python train.py --n_layer=16 --d_model=384 --n_head=6 --n_kv_head=6 --head_dim=64 --d_mlp=1536 --vocab_size=27280 --activation="gelu" --norm="layernorm" --norm_place="pre" --norm_eps=1e-06 --positions="rope" --rope_base=10000.0 --rope_fraction=0.5 --qk_norm=false --attn_scale=0.125 --bias="none" --tie_embeddings=true --parallel_block=true --init="normal" --init_std_qkv=0.0267 --init_std_o=0.0 --init_std_up=0.0267 --init_std_down=0.0 --optimizer="cautious_adamw" --lr=0.000659 --beta1=0.95 --beta2=0.95 --weight_decay=0.23 --lr_head=0.00601 --grad_clip=2.0 --warmup_steps=283 --schedule="cos" --final_lr_fraction=0.0 --batch_tokens=65536 --seq_len=1024 --doc_mask=true --train_tokens=474000000 --steps=7233 --dataset="wikipedia_en"
MLP neurons of a small language model. Each row is named by its layer, matrix (up: input weights) and neuron, and shows model dimensions 320-383. Each number is 200 + 30 x the weight over its row's rms, rounded and kept within 0 to 999.
A block is one neuron, or neurons of one layer that tend to fire together. Before each block is what it responds to, as a language model described it from the Wikipedia text at the highest values.

Determiners and quantifiers that open a noun phrase, strongest for distributive each and every before other, vehicle, day; also a, one, first, all.
L12.up76,173,208,159,190,225,229,289,231,239,225,182,242,229,201,246,228,259,189,186,168,230,225,169,183,193,146,230,182,162,193,234,191,199,183,195,248,242,184,158,209,176,219,185,214,216,228,154,219,228,165,179,130,211,176,184,141,148,202,181,175,222,204,232,227
L12.up630,232,199,169,192,206,134,198,204,201,187,143,228,192,233,196,239,204,195,251,205,189,203,204,253,210,218,208,147,216,162,253,203,196,253,175,190,277,182,254,229,208,222,202,205,177,252,217,136,271,166,149,157,227,199,211,201,185,179,196,191,219,191,179,196
L12.up720,191,240,214,233,215,173,194,194,249,113,180,199,173,169,195,229,201,270,231,176,194,262,196,233,173,162,229,225,183,238,212,219,189,200,240,213,184,230,198,202,207,213,218,247,248,230,176,225,178,191,192,125,180,243,166,209,199,199,185,139,225,176,187,198
L12.up885,110,148,222,183,230,170,210,241,203,223,177,196,223,198,215,198,204,234,197,198,178,254,212,219,169,155,193,178,142,236,240,144,232,227,197,166,236,171,177,147,179,191,214,209,185,181,154,198,215,208,208,182,211,181,176,212,196,186,215,179,200,139,182,194
L12.up959,199,162,198,227,231,168,183,247,203,206,156,221,251,205,203,241,211,171,222,144,160,165,218,197,192,175,130,247,218,166,260,210,257,227,237,170,255,212,242,261,216,226,296,225,226,183,163,160,260,199,211,181,176,234,225,216,220,161,192,216,200,196,160,185
L12.up1244,155,180,197,243,194,153,244,228,240,239,205,231,236,195,162,217,199,143,186,154,158,161,163,222,149,148,223,211,129,173,210,221,240,208,199,218,220,182,198,194,196,168,200,253,234,249,162,233,162,209,220,165,190,205,209,183,179,199,214,189,221,209,201,203
L12.up1249,161,186,158,200,199,167,224,216,229,230,167,230,226,240,195,213,183,196,200,189,189,194,113,175,146,200,232,173,166,172,206,211,213,201,268,224,226,196,193,179,217,186,186,222,173,246,226,141,242,189,226,159,198,182,214,216,189,221,165,111,219,183,236,179
L12.up1407,216,177,194,251,247,137,217,214,230,219,188,220,187,151,195,237,204,170,232,152,183,168,166,234,191,175,168,227,215,176,247,222,187,240,184,196,188,210,168,209,220,228,276,205,157,185,232,145,198,182,206,192,159,210,185,212,192,232,164,200,215,151,207,153

Mainly the "of" inside official institution names (National Register of, Ministry of, Department of), plus the closing == or === of Wikipedia section headings.
L8.up766,184,230,165,155,212,169,220,261,182,189,211,199,175,172,215,219,216,182,222,200,239,206,195,212,188,233,153,274,217,154,189,217,183,213,188,210,224,188,209,246,227,151,209,243,202,204,181,169,217,197,219,211,151,156,197,160,202,211,181,180,226,199,163,197
L8.up1163,213,204,215,159,207,211,215,268,276,228,195,210,230,216,165,226,188,199,250,143,181,215,201,271,171,208,220,243,189,198,186,197,198,230,215,160,186,194,204,304,236,173,210,223,214,178,149,221,195,231,234,243,190,165,179,183,200,188,200,162,242,196,178,235

Past participles and predicate adjectives after forms of be, often passive, with a preposition next, as in was repaired at, were applied to, been released.
L8.up307,240,183,224,186,156,215,209,218,214,228,219,189,197,171,329,173,155,219,203,209,215,164,187,198,191,201,198,215,220,186,186,183,184,211,193,232,217,194,232,189,227,148,238,206,193,270,240,217,186,184,245,196,191,148,116,150,205,242,248,249,221,231,218,250
L8.up1447,183,198,188,248,224,227,184,217,214,174,163,245,209,192,243,168,169,182,174,123,169,174,183,199,213,227,194,240,239,138,178,212,213,198,204,145,246,167,188,232,218,189,163,219,178,213,166,223,222,190,205,186,195,160,184,242,205,217,235,221,218,160,165,170

Adverbs placed between a subject or auxiliary and the main verb, mostly also, plus then, just, not, subsequently, completely.
L8.up1211,203,172,178,220,189,161,191,261,209,220,189,212,224,148,234,263,199,246,211,200,187,217,182,191,177,200,218,196,180,202,189,177,230,195,132,219,197,188,195,204,237,184,205,176,177,223,174,192,183,204,176,161,225,167,195,203,152,195,232,247,197,186,179,152
L8.up1476,192,196,164,214,197,208,209,274,204,184,225,185,225,152,212,193,173,212,214,249,207,201,173,265,208,256,220,288,146,209,206,174,188,202,234,174,241,140,198,151,215,252,209,233,191,179,187,149,194,179,211,176,201,217,198,190,169,210,208,199,179,142,151,181

Counting words that open a noun phrase, such as one, first, second, two, only, a, often sentence-initial "One of"; also hyphens or dashes inside number compounds like two-disc and 2017–2018.
L8.up177,235,216,172,195,206,191,232,177,257,185,179,217,219,184,205,202,180,224,252,149,218,188,204,241,144,163,220,184,237,196,221,175,232,189,239,163,200,212,235,173,228,183,309,244,179,176,189,179,224,222,215,174,195,246,168,181,232,221,204,204,201,193,208,215
L8.up1494,196,123,163,162,190,161,214,209,281,253,205,219,236,225,224,219,190,206,223,155,174,228,169,222,153,161,206,222,167,203,197,163,218,211,219,166,235,174,209,165,196,164,231,223,196,205,197,162,188,222,191,187,178,229,187,207,180,180,204,181,231,146,203,194

Prepositions, verbs and word-final pieces that open an upcoming noun phrase in narrative prose, as in some of, from the finish, destroying the, arriv-es.
L4.up803,171,189,198,207,231,161,212,253,272,267,176,254,256,198,248,181,182,221,226,176,145,219,138,182,216,197,191,171,198,204,213,183,185,188,228,198,167,205,212,196,218,153,241,194,172,185,176,215,194,187,199,223,115,213,221,132,219,241,225,230,189,187,162,206
L4.up827,226,211,201,211,253,191,181,201,210,212,186,207,255,222,230,221,168,189,216,231,160,234,167,185,237,223,179,166,206,213,205,192,197,219,242,149,231,182,214,199,175,140,211,170,173,186,156,210,194,143,214,229,221,184,235,131,221,197,242,244,128,184,194,214
L4.up975,175,216,220,181,228,151,175,173,157,172,207,262,220,200,237,159,180,180,232,142,206,171,204,214,202,213,151,178,224,203,238,222,224,180,178,194,208,260,218,201,234,146,182,215,232,211,194,254,213,182,221,223,113,159,203,196,212,206,200,226,157,174,160,167
L4.up1067,202,203,177,216,181,183,217,213,197,186,197,215,147,205,221,231,154,217,184,139,202,216,143,206,199,215,221,208,158,208,233,155,202,214,259,199,193,182,191,180,143,172,184,185,132,199,180,189,168,192,214,190,217,223,187,181,203,201,238,212,154,170,215,224

Closing == or === marks that end Wikipedia section headings such as History, Early life and Personal life; more weakly, word-piece fragments inside long words (mon, the, on).
L12.up390,167,125,225,220,236,226,250,231,194,237,183,179,238,213,179,160,233,164,171,229,159,253,192,189,156,194,235,268,160,188,212,184,211,222,248,201,220,142,217,227,195,159,211,154,193,232,240,213,168,212,221,216,176,212,189,105,229,169,215,225,211,188,233,258
L12.up449,223,215,191,245,172,192,183,164,251,186,170,206,238,188,176,221,198,183,258,178,146,184,174,239,208,173,209,230,182,222,175,183,198,226,225,220,225,188,168,227,139,160,244,180,224,204,163,172,225,186,231,225,186,183,198,197,182,161,248,185,196,164,158,240
L12.up467,216,212,180,183,236,195,223,244,191,177,230,200,231,189,212,216,193,236,275,161,172,230,161,221,216,213,202,201,218,206,176,195,187,233,205,199,165,222,176,156,170,174,175,198,148,229,215,184,145,155,210,178,156,174,220,160,160,246,183,230,241,169,184,226
L12.up936,214,182,186,279,194,193,189,219,202,239,171,167,223,218,234,186,180,216,196,205,208,185,159,282,160,201,163,234,181,191,181,193,189,180,222,233,246,185,221,215,137,92,189,202,187,221,173,194,243,165,211,217,189,192,251,213,182,195,222,207,212,195,132,199
L12.up1042,202,215,216,178,205,159,168,226,270,216,179,187,181,185,175,235,194,232,232,136,194,204,192,261,176,198,194,197,223,190,202,246,169,208,188,189,272,195,218,243,192,190,226,165,137,195,199,120,274,180,179,151,188,161,222,200,202,207,189,175,203,214,186,179
L12.up1076,204,203,199,180,234,223,205,213,215,187,179,242,266,194,189,224,174,245,220,207,227,263,188,242,199,226,204,213,169,221,189,213,174,201,218,236,192,197,203,216,206,230,214,235,207,205,185,174,228,218,197,208,178,218,215,167,181,216,123,158,255,184,209,264
L12.up1403,164,173,146,217,219,187,210,226,204,189,241,192,215,213,165,217,217,186,201,139,227,168,242,194,150,240,185,241,187,181,190,227,183,230,168,193,182,218,209,189,174,167,182,218,188,203,189,210,195,207,146,217,161,172,252,188,199,260,174,193,228,169,179,247
L12.up1505,195,247,217,221,204,177,195,210,202,187,257,229,222,233,197,226,229,202,188,188,204,180,194,225,229,239,201,214,231,231,222,174,220,229,182,145,187,212,225,248,176,177,210,255,174,219,192,178,225,244,234,206,175,145,167,143,129,227,208,194,234,199,225,252

Equals-sign markers (==, ===, ====) opening or closing Wikipedia section headings like "== History ==" or "===Decline===", plus occasional table-row pipes.
L4.up212,175,168,137,265,176,179,198,147,201,216,158,224,243,180,208,223,155,212,207,190,226,173,214,246,279,184,223,234,194,183,220,183,205,161,162,221,176,212,210,164,216,127,229,210,227,203,167,215,233,214,232,237,180,230,224,154,189,184,234,224,175,203,207,218
L4.up264,163,176,176,217,235,196,169,150,262,169,235,157,213,154,225,266,202,207,190,161,231,194,169,220,237,171,226,266,221,150,228,200,203,255,174,153,218,183,210,219,212,183,252,221,185,205,205,151,240,200,224,247,162,204,189,180,198,248,210,224,169,196,259,215
L4.up761,210,172,181,213,192,155,211,199,235,196,207,203,192,150,185,185,185,229,257,184,224,194,122,227,222,182,151,216,169,158,223,179,184,191,159,147,245,147,159,202,171,162,208,213,174,178,202,176,230,210,163,191,217,196,215,154,193,233,238,221,198,226,194,191
L4.up1188,167,196,196,201,184,181,179,189,234,189,223,154,197,172,234,189,151,192,242,213,221,203,136,182,248,196,216,214,165,183,183,142,214,225,164,174,177,180,225,198,181,192,254,177,159,269,180,221,227,200,185,194,192,217,176,216,148,155,234,223,177,174,229,183

Subject pronouns (he, she, they, it, who) opening a new clause right before its verb, often after when, which, where or a comma, as in "when she was rescued".
L4.up49,193,155,169,228,256,209,215,206,205,213,186,216,159,177,204,242,201,230,243,158,187,141,235,284,202,221,223,237,239,202,153,212,242,223,146,205,161,208,181,181,197,227,189,218,209,187,156,202,224,227,248,190,177,203,159,138,227,237,196,219,170,143,221,228
L4.up507,225,162,163,230,232,155,203,220,210,219,228,152,158,169,208,229,165,258,188,201,199,127,210,254,263,178,198,272,211,159,246,183,264,243,177,136,173,216,194,187,181,201,175,221,215,249,239,234,217,203,245,175,243,272,157,236,261,166,169,219,170,178,222,209
L4.up707,221,162,167,219,217,209,228,210,222,213,206,213,229,212,171,205,183,217,224,209,188,198,175,216,197,187,219,238,142,180,211,170,206,211,191,243,252,200,101,197,210,202,227,236,178,229,281,205,218,166,232,188,175,235,207,174,180,172,215,141,155,127,202,224
L4.up1111,262,214,206,171,229,203,156,206,190,183,213,166,193,226,197,204,213,167,182,179,162,267,204,196,197,202,205,167,151,227,196,194,231,195,177,188,205,203,186,183,211,187,190,184,253,195,202,187,229,167,261,259,177,224,172,232,173,213,211,238,238,167,191,215

Past participles after was/is/were in passive clauses (sold, transferred, sentenced), plus headings like Biography and Professional career after ==.
L12.up107,165,234,158,171,175,153,211,213,194,203,266,199,212,175,236,182,226,195,201,190,130,261,183,203,144,175,215,196,226,178,231,131,186,172,171,164,204,160,175,213,194,170,222,181,152,190,133,221,172,172,214,197,173,197,200,194,197,186,227,228,173,178,216,158
L12.up212,194,164,246,172,173,231,185,204,203,165,175,240,185,221,238,195,225,247,181,158,204,297,221,172,124,191,198,259,183,186,170,181,199,209,175,239,226,206,221,220,181,178,211,163,205,238,185,241,216,238,179,222,215,183,218,177,175,215,224,200,217,212,225,200
L12.up383,249,125,206,155,228,168,164,210,206,170,171,195,198,223,227,152,215,230,208,200,170,258,142,183,219,213,229,203,253,177,248,227,213,196,238,170,180,166,195,298,197,189,206,213,186,185,218,176,217,171,161,159,154,182,187,195,199,197,252,170,183,192,204,179
L12.up457,180,148,225,172,194,126,189,171,205,200,179,202,188,243,207,208,145,223,239,183,180,219,183,218,179,233,166,255,249,209,188,189,183,215,188,114,215,145,206,298,189,183,282,233,177,173,222,192,213,211,210,197,175,227,191,165,209,188,246,149,231,188,173,190
L12.up643,253,214,130,283,275,232,167,239,230,179,185,210,193,234,230,203,184,189,230,165,206,159,166,196,128,202,152,225,165,175,142,184,160,207,222,224,223,194,177,226,208,200,232,194,172,184,198,179,225,167,244,229,165,245,203,204,168,169,236,202,208,215,145,189
L12.up820,214,200,184,240,200,183,222,217,215,207,200,207,180,192,203,176,206,178,186,188,186,170,167,194,215,200,260,234,196,201,219,166,239,183,231,168,184,184,232,192,181,166,224,195,191,209,229,180,211,204,217,165,205,134,165,199,133,203,187,229,222,151,208,227
L12.up892,188,144,187,208,216,230,199,177,176,211,183,223,240,221,189,182,252,215,199,176,202,229,123,204,207,242,229,248,186,233,206,197,198,150,225,137,218,193,197,173,202,206,225,176,223,231,285,187,241,198,250,190,229,152,230,205,173,154,178,174,179,192,179,189
L12.up1197,174,142,193,227,274,173,271,224,209,229,212,214,148,235,215,145,218,188,189,146,193,210,142,171,180,199,235,214,202,238,189,175,169,171,284,196,274,178,183,188,232,246,213,192,189,207,178,181,158,194,194,199,218,249,140,180,210,170,181,189,227,232,265,223

Main verbs, or their final word piece, that expect an object, often after to or a subject, as in to kill him, give up, enlist aid.
L8.up109,251,209,200,211,203,187,180,159,228,171,221,228,251,218,256,188,210,211,173,268,218,214,186,214,247,235,170,198,177,171,233,181,225,196,202,192,243,151,202,208,208,178,231,198,177,198,174,148,205,195,214,269,219,158,158,182,205,184,244,205,186,217,184,246
L8.up781,253,167,235,200,235,200,203,153,195,160,251,195,243,175,207,198,223,203,192,223,161,181,137,194,262,258,192,214,215,189,238,156,237,217,209,193,224,240,225,214,185,196,263,176,191,205,206,148,190,194,215,260,227,187,148,163,203,178,245,233,185,207,195,232

The main verb right after its subject or after to, which, or would, often the first piece of a split verb, e.g. declar(es), sum(mons), found.
L12.up26,230,202,204,244,201,230,214,190,176,194,218,230,193,224,214,165,188,170,157,231,241,246,154,223,166,220,185,216,172,235,267,149,206,214,212,191,261,176,219,230,222,194,223,179,212,170,215,120,215,213,180,229,180,138,185,191,227,192,202,200,180,179,161,275
L12.up180,256,229,178,225,195,181,204,267,227,241,227,166,200,182,219,178,189,190,143,167,207,191,177,167,167,197,208,168,154,211,230,216,217,187,213,259,234,203,225,210,197,182,222,225,168,250,236,130,198,207,202,168,167,232,232,194,201,153,193,208,216,200,170,279
L12.up482,213,155,227,197,185,184,198,182,204,214,259,170,199,208,257,125,181,153,199,229,134,271,172,206,220,221,195,223,182,230,278,186,166,196,249,160,244,176,207,219,216,175,208,200,199,183,231,135,183,234,204,155,198,190,192,176,202,261,185,210,232,190,208,251
L12.up502,188,136,211,231,228,197,216,221,151,261,237,199,185,218,171,169,179,219,192,229,217,258,180,186,266,214,203,235,153,207,182,194,185,208,209,180,241,169,223,251,249,228,272,161,211,199,224,195,190,154,230,145,232,217,185,183,227,204,206,278,178,203,149,218
L12.up1026,239,161,165,212,197,204,200,219,242,204,183,171,224,177,217,187,159,172,215,201,206,207,182,224,199,257,184,199,226,183,202,204,225,228,228,270,250,160,221,229,187,189,224,231,199,190,180,188,220,187,213,190,198,197,230,252,219,151,197,185,230,199,124,224
L12.up1120,262,215,206,194,160,206,210,187,192,207,208,239,256,216,213,174,198,199,210,206,179,222,174,176,198,230,187,185,174,216,226,166,189,204,195,191,216,193,185,210,248,175,232,194,143,166,202,180,197,163,239,204,203,147,167,253,243,238,235,170,163,192,196,197
L12.up1122,217,185,229,226,199,212,210,193,247,203,199,233,296,217,203,218,228,207,182,168,206,175,235,221,212,214,200,207,152,241,205,168,216,163,161,199,241,189,171,159,167,198,234,249,183,199,180,175,204,144,212,209,203,215,212,210,213,244,170,211,177,179,170,248
L12.up1342,260,167,216,244,185,205,224,194,174,259,255,241,229,220,233,206,159,166,189,143,199,211,167,220,208,223,194,185,161,193,221,201,196,230,247,178,205,161,214,209,238,161,227,164,166,205,167,171,195,188,222,233,107,202,212,231,138,192,207,178,255,211,173,250

Prepositions that open a noun or gerund phrase, strongest for sentence-initial time words in narratives (After, Upon, Before), also mid-sentence for, in, on, of.
L8.up141,204,179,211,205,223,176,180,205,241,223,159,220,164,175,202,224,206,193,164,241,206,215,205,196,185,224,188,240,156,146,274,223,187,187,166,117,281,198,224,226,181,202,272,206,225,271,182,203,230,163,191,166,186,152,213,196,247,223,231,246,237,210,181,230
L8.up928,191,182,187,173,228,205,219,250,192,208,137,190,214,236,213,170,173,203,178,225,232,212,200,204,162,197,211,204,169,197,216,151,211,200,152,162,279,155,213,215,211,188,205,182,243,251,167,191,244,217,249,243,137,155,221,182,185,188,226,210,249,185,192,209

Function words right before a clause's main verb, such as relative pronouns (who, which), adverbs (also, never, not, still), and auxiliaries (had).
L12.up14,262,163,206,186,207,210,202,230,212,237,181,240,225,150,205,170,247,175,236,181,210,246,195,230,130,219,192,241,181,228,218,168,204,242,202,197,198,179,171,219,198,189,205,172,187,190,200,166,187,202,240,169,217,140,228,140,150,228,250,154,283,140,135,176
L12.up32,195,126,176,282,213,192,197,191,176,201,212,260,211,185,188,184,209,207,199,187,147,182,237,219,163,278,206,171,178,219,197,231,178,226,155,211,247,216,186,193,192,205,185,216,161,224,183,159,225,197,269,186,195,190,198,207,146,170,234,202,184,157,131,211
L12.up470,173,180,204,213,232,183,204,223,251,218,191,178,235,243,233,247,192,234,220,249,203,180,200,233,172,205,185,204,230,227,226,200,192,208,176,214,165,203,196,219,223,192,200,190,177,219,212,195,209,149,254,208,142,215,162,146,147,229,173,238,175,132,128,172
L12.up513,252,191,185,246,230,215,188,219,245,161,213,183,193,182,213,174,171,191,273,210,189,268,195,224,219,176,211,199,186,210,216,215,178,241,207,234,217,119,154,171,210,185,225,241,207,256,215,182,200,200,230,190,202,206,163,228,139,158,175,212,248,154,142,240
L12.up618,250,137,168,236,211,250,234,168,201,183,203,168,246,238,208,201,219,176,209,156,233,189,232,208,184,189,183,182,177,179,219,209,192,220,221,185,206,166,207,183,206,177,219,195,174,246,184,180,203,179,241,214,163,212,170,219,159,195,223,186,223,183,142,226
L12.up1285,179,119,147,208,182,132,222,203,177,203,216,242,221,236,209,207,186,211,235,198,127,200,183,246,225,182,207,174,223,230,258,161,181,243,173,182,185,206,157,166,189,156,221,201,231,189,247,190,188,169,202,153,169,217,205,203,192,205,180,209,186,168,161,207
L12.up1463,142,120,125,246,194,214,175,194,173,175,211,237,226,212,211,184,184,186,201,191,216,257,208,184,161,199,206,203,209,192,232,144,217,128,164,213,251,207,160,166,197,217,185,217,171,183,178,209,234,147,181,170,198,213,217,201,211,198,227,189,201,188,124,193
L12.up1518,199,223,174,159,219,190,260,243,193,182,239,155,200,240,202,183,244,174,231,205,232,221,149,183,155,204,212,209,170,166,241,139,188,204,197,223,192,120,193,183,187,147,205,234,151,183,226,192,199,216,218,182,204,261,266,252,226,179,198,204,238,187,210,177

Function words that open a following noun phrase mid-sentence, mostly a, of, an, any, or, per, by, as in "issued a directive" and "$8 million per month".
L4.up173,168,170,161,204,186,241,152,242,230,243,181,211,205,200,204,221,169,149,209,206,213,217,148,216,191,185,181,203,184,270,198,169,259,211,169,183,239,184,199,239,221,209,254,197,153,202,159,226,217,179,212,203,246,175,205,149,222,196,184,226,214,217,172,174
L4.up204,207,178,219,177,192,186,195,157,280,173,218,162,228,151,209,219,161,224,260,141,171,157,176,209,181,209,208,198,164,160,249,194,234,191,252,203,276,187,242,205,207,206,177,245,218,230,182,189,187,189,263,236,249,249,212,182,203,228,225,208,182,198,121,193
L4.up786,208,183,185,194,186,163,229,194,213,191,232,231,214,199,230,221,155,200,239,147,219,170,140,220,194,183,217,145,247,171,206,184,192,222,206,186,253,196,177,195,259,208,226,209,187,199,230,186,162,216,232,154,205,267,178,154,148,234,176,198,212,155,190,198
L4.up1271,242,219,168,223,155,165,213,226,209,212,206,247,170,220,220,203,229,205,224,133,187,192,203,229,176,203,190,227,213,194,226,200,200,193,186,228,209,229,233,214,235,157,210,238,201,222,238,269,169,201,201,195,204,212,112,181,191,265,208,213,238,238,213,226

Particles and verb endings that complete a verb phrase and await a complement, mostly narrative prose: carry out, took up, goes back, threatens to, translated as.
L4.up134,204,183,222,195,212,213,213,157,194,194,174,234,211,176,218,173,183,227,205,229,210,159,180,174,191,186,212,172,211,165,209,211,204,172,235,214,240,180,162,152,204,202,234,191,227,280,206,184,228,225,246,235,280,244,178,167,242,206,217,186,188,185,142,256
L4.up393,201,171,180,206,186,138,219,187,194,233,196,290,216,226,262,220,154,210,169,173,217,206,136,211,209,177,179,194,220,174,238,151,220,191,186,229,234,194,217,220,185,150,242,202,140,196,179,173,200,187,228,223,225,209,226,148,183,143,245,227,203,212,179,213
L4.up672,170,240,190,257,170,195,216,209,213,223,234,227,161,209,187,255,199,205,170,194,203,222,177,210,233,208,270,196,235,182,194,198,193,218,211,231,197,255,171,203,189,197,186,168,200,188,242,165,246,221,214,223,179,196,196,207,208,170,149,247,181,178,209,139
L4.up1486,212,214,230,227,226,194,227,220,198,208,186,186,202,210,194,185,181,202,198,189,153,225,167,227,203,205,184,194,209,179,248,151,195,262,190,199,185,183,236,203,200,168,233,200,171,184,125,195,192,216,241,171,170,241,178,241,171,210,259,194,189,204,214,215

Prepositions right after a noun or verb that selects them, introducing its object, like impact on, depth of, attack on, depends on.
L4.up490,176,190,230,222,195,184,227,211,209,254,176,237,247,189,244,195,196,203,178,223,186,234,151,220,240,163,182,229,176,120,215,149,227,261,220,244,190,205,176,193,189,194,180,259,165,192,218,185,243,196,226,195,160,246,203,212,207,183,191,197,199,177,180,207
L4.up1199,186,205,150,245,239,185,235,236,217,219,213,236,173,179,217,205,211,239,209,235,210,244,149,205,186,205,160,193,215,214,222,164,218,214,169,195,260,234,186,239,190,172,218,208,173,164,236,218,236,239,149,189,195,206,197,217,222,173,222,240,168,181,188,234
L4.up1414,183,205,184,187,251,216,265,230,217,205,213,239,216,213,213,195,206,178,201,240,211,293,179,228,179,218,198,227,220,125,218,162,220,193,233,216,201,162,204,187,169,187,194,227,163,178,193,236,205,148,221,195,220,192,178,173,179,126,171,177,218,197,177,199
L4.up1525,212,214,199,199,200,199,249,248,164,217,228,192,229,205,224,217,198,209,214,229,220,260,163,178,194,165,215,187,155,197,207,171,175,266,134,195,179,182,180,212,228,205,238,226,210,220,176,226,212,188,218,157,159,181,201,163,165,201,191,170,204,198,200,193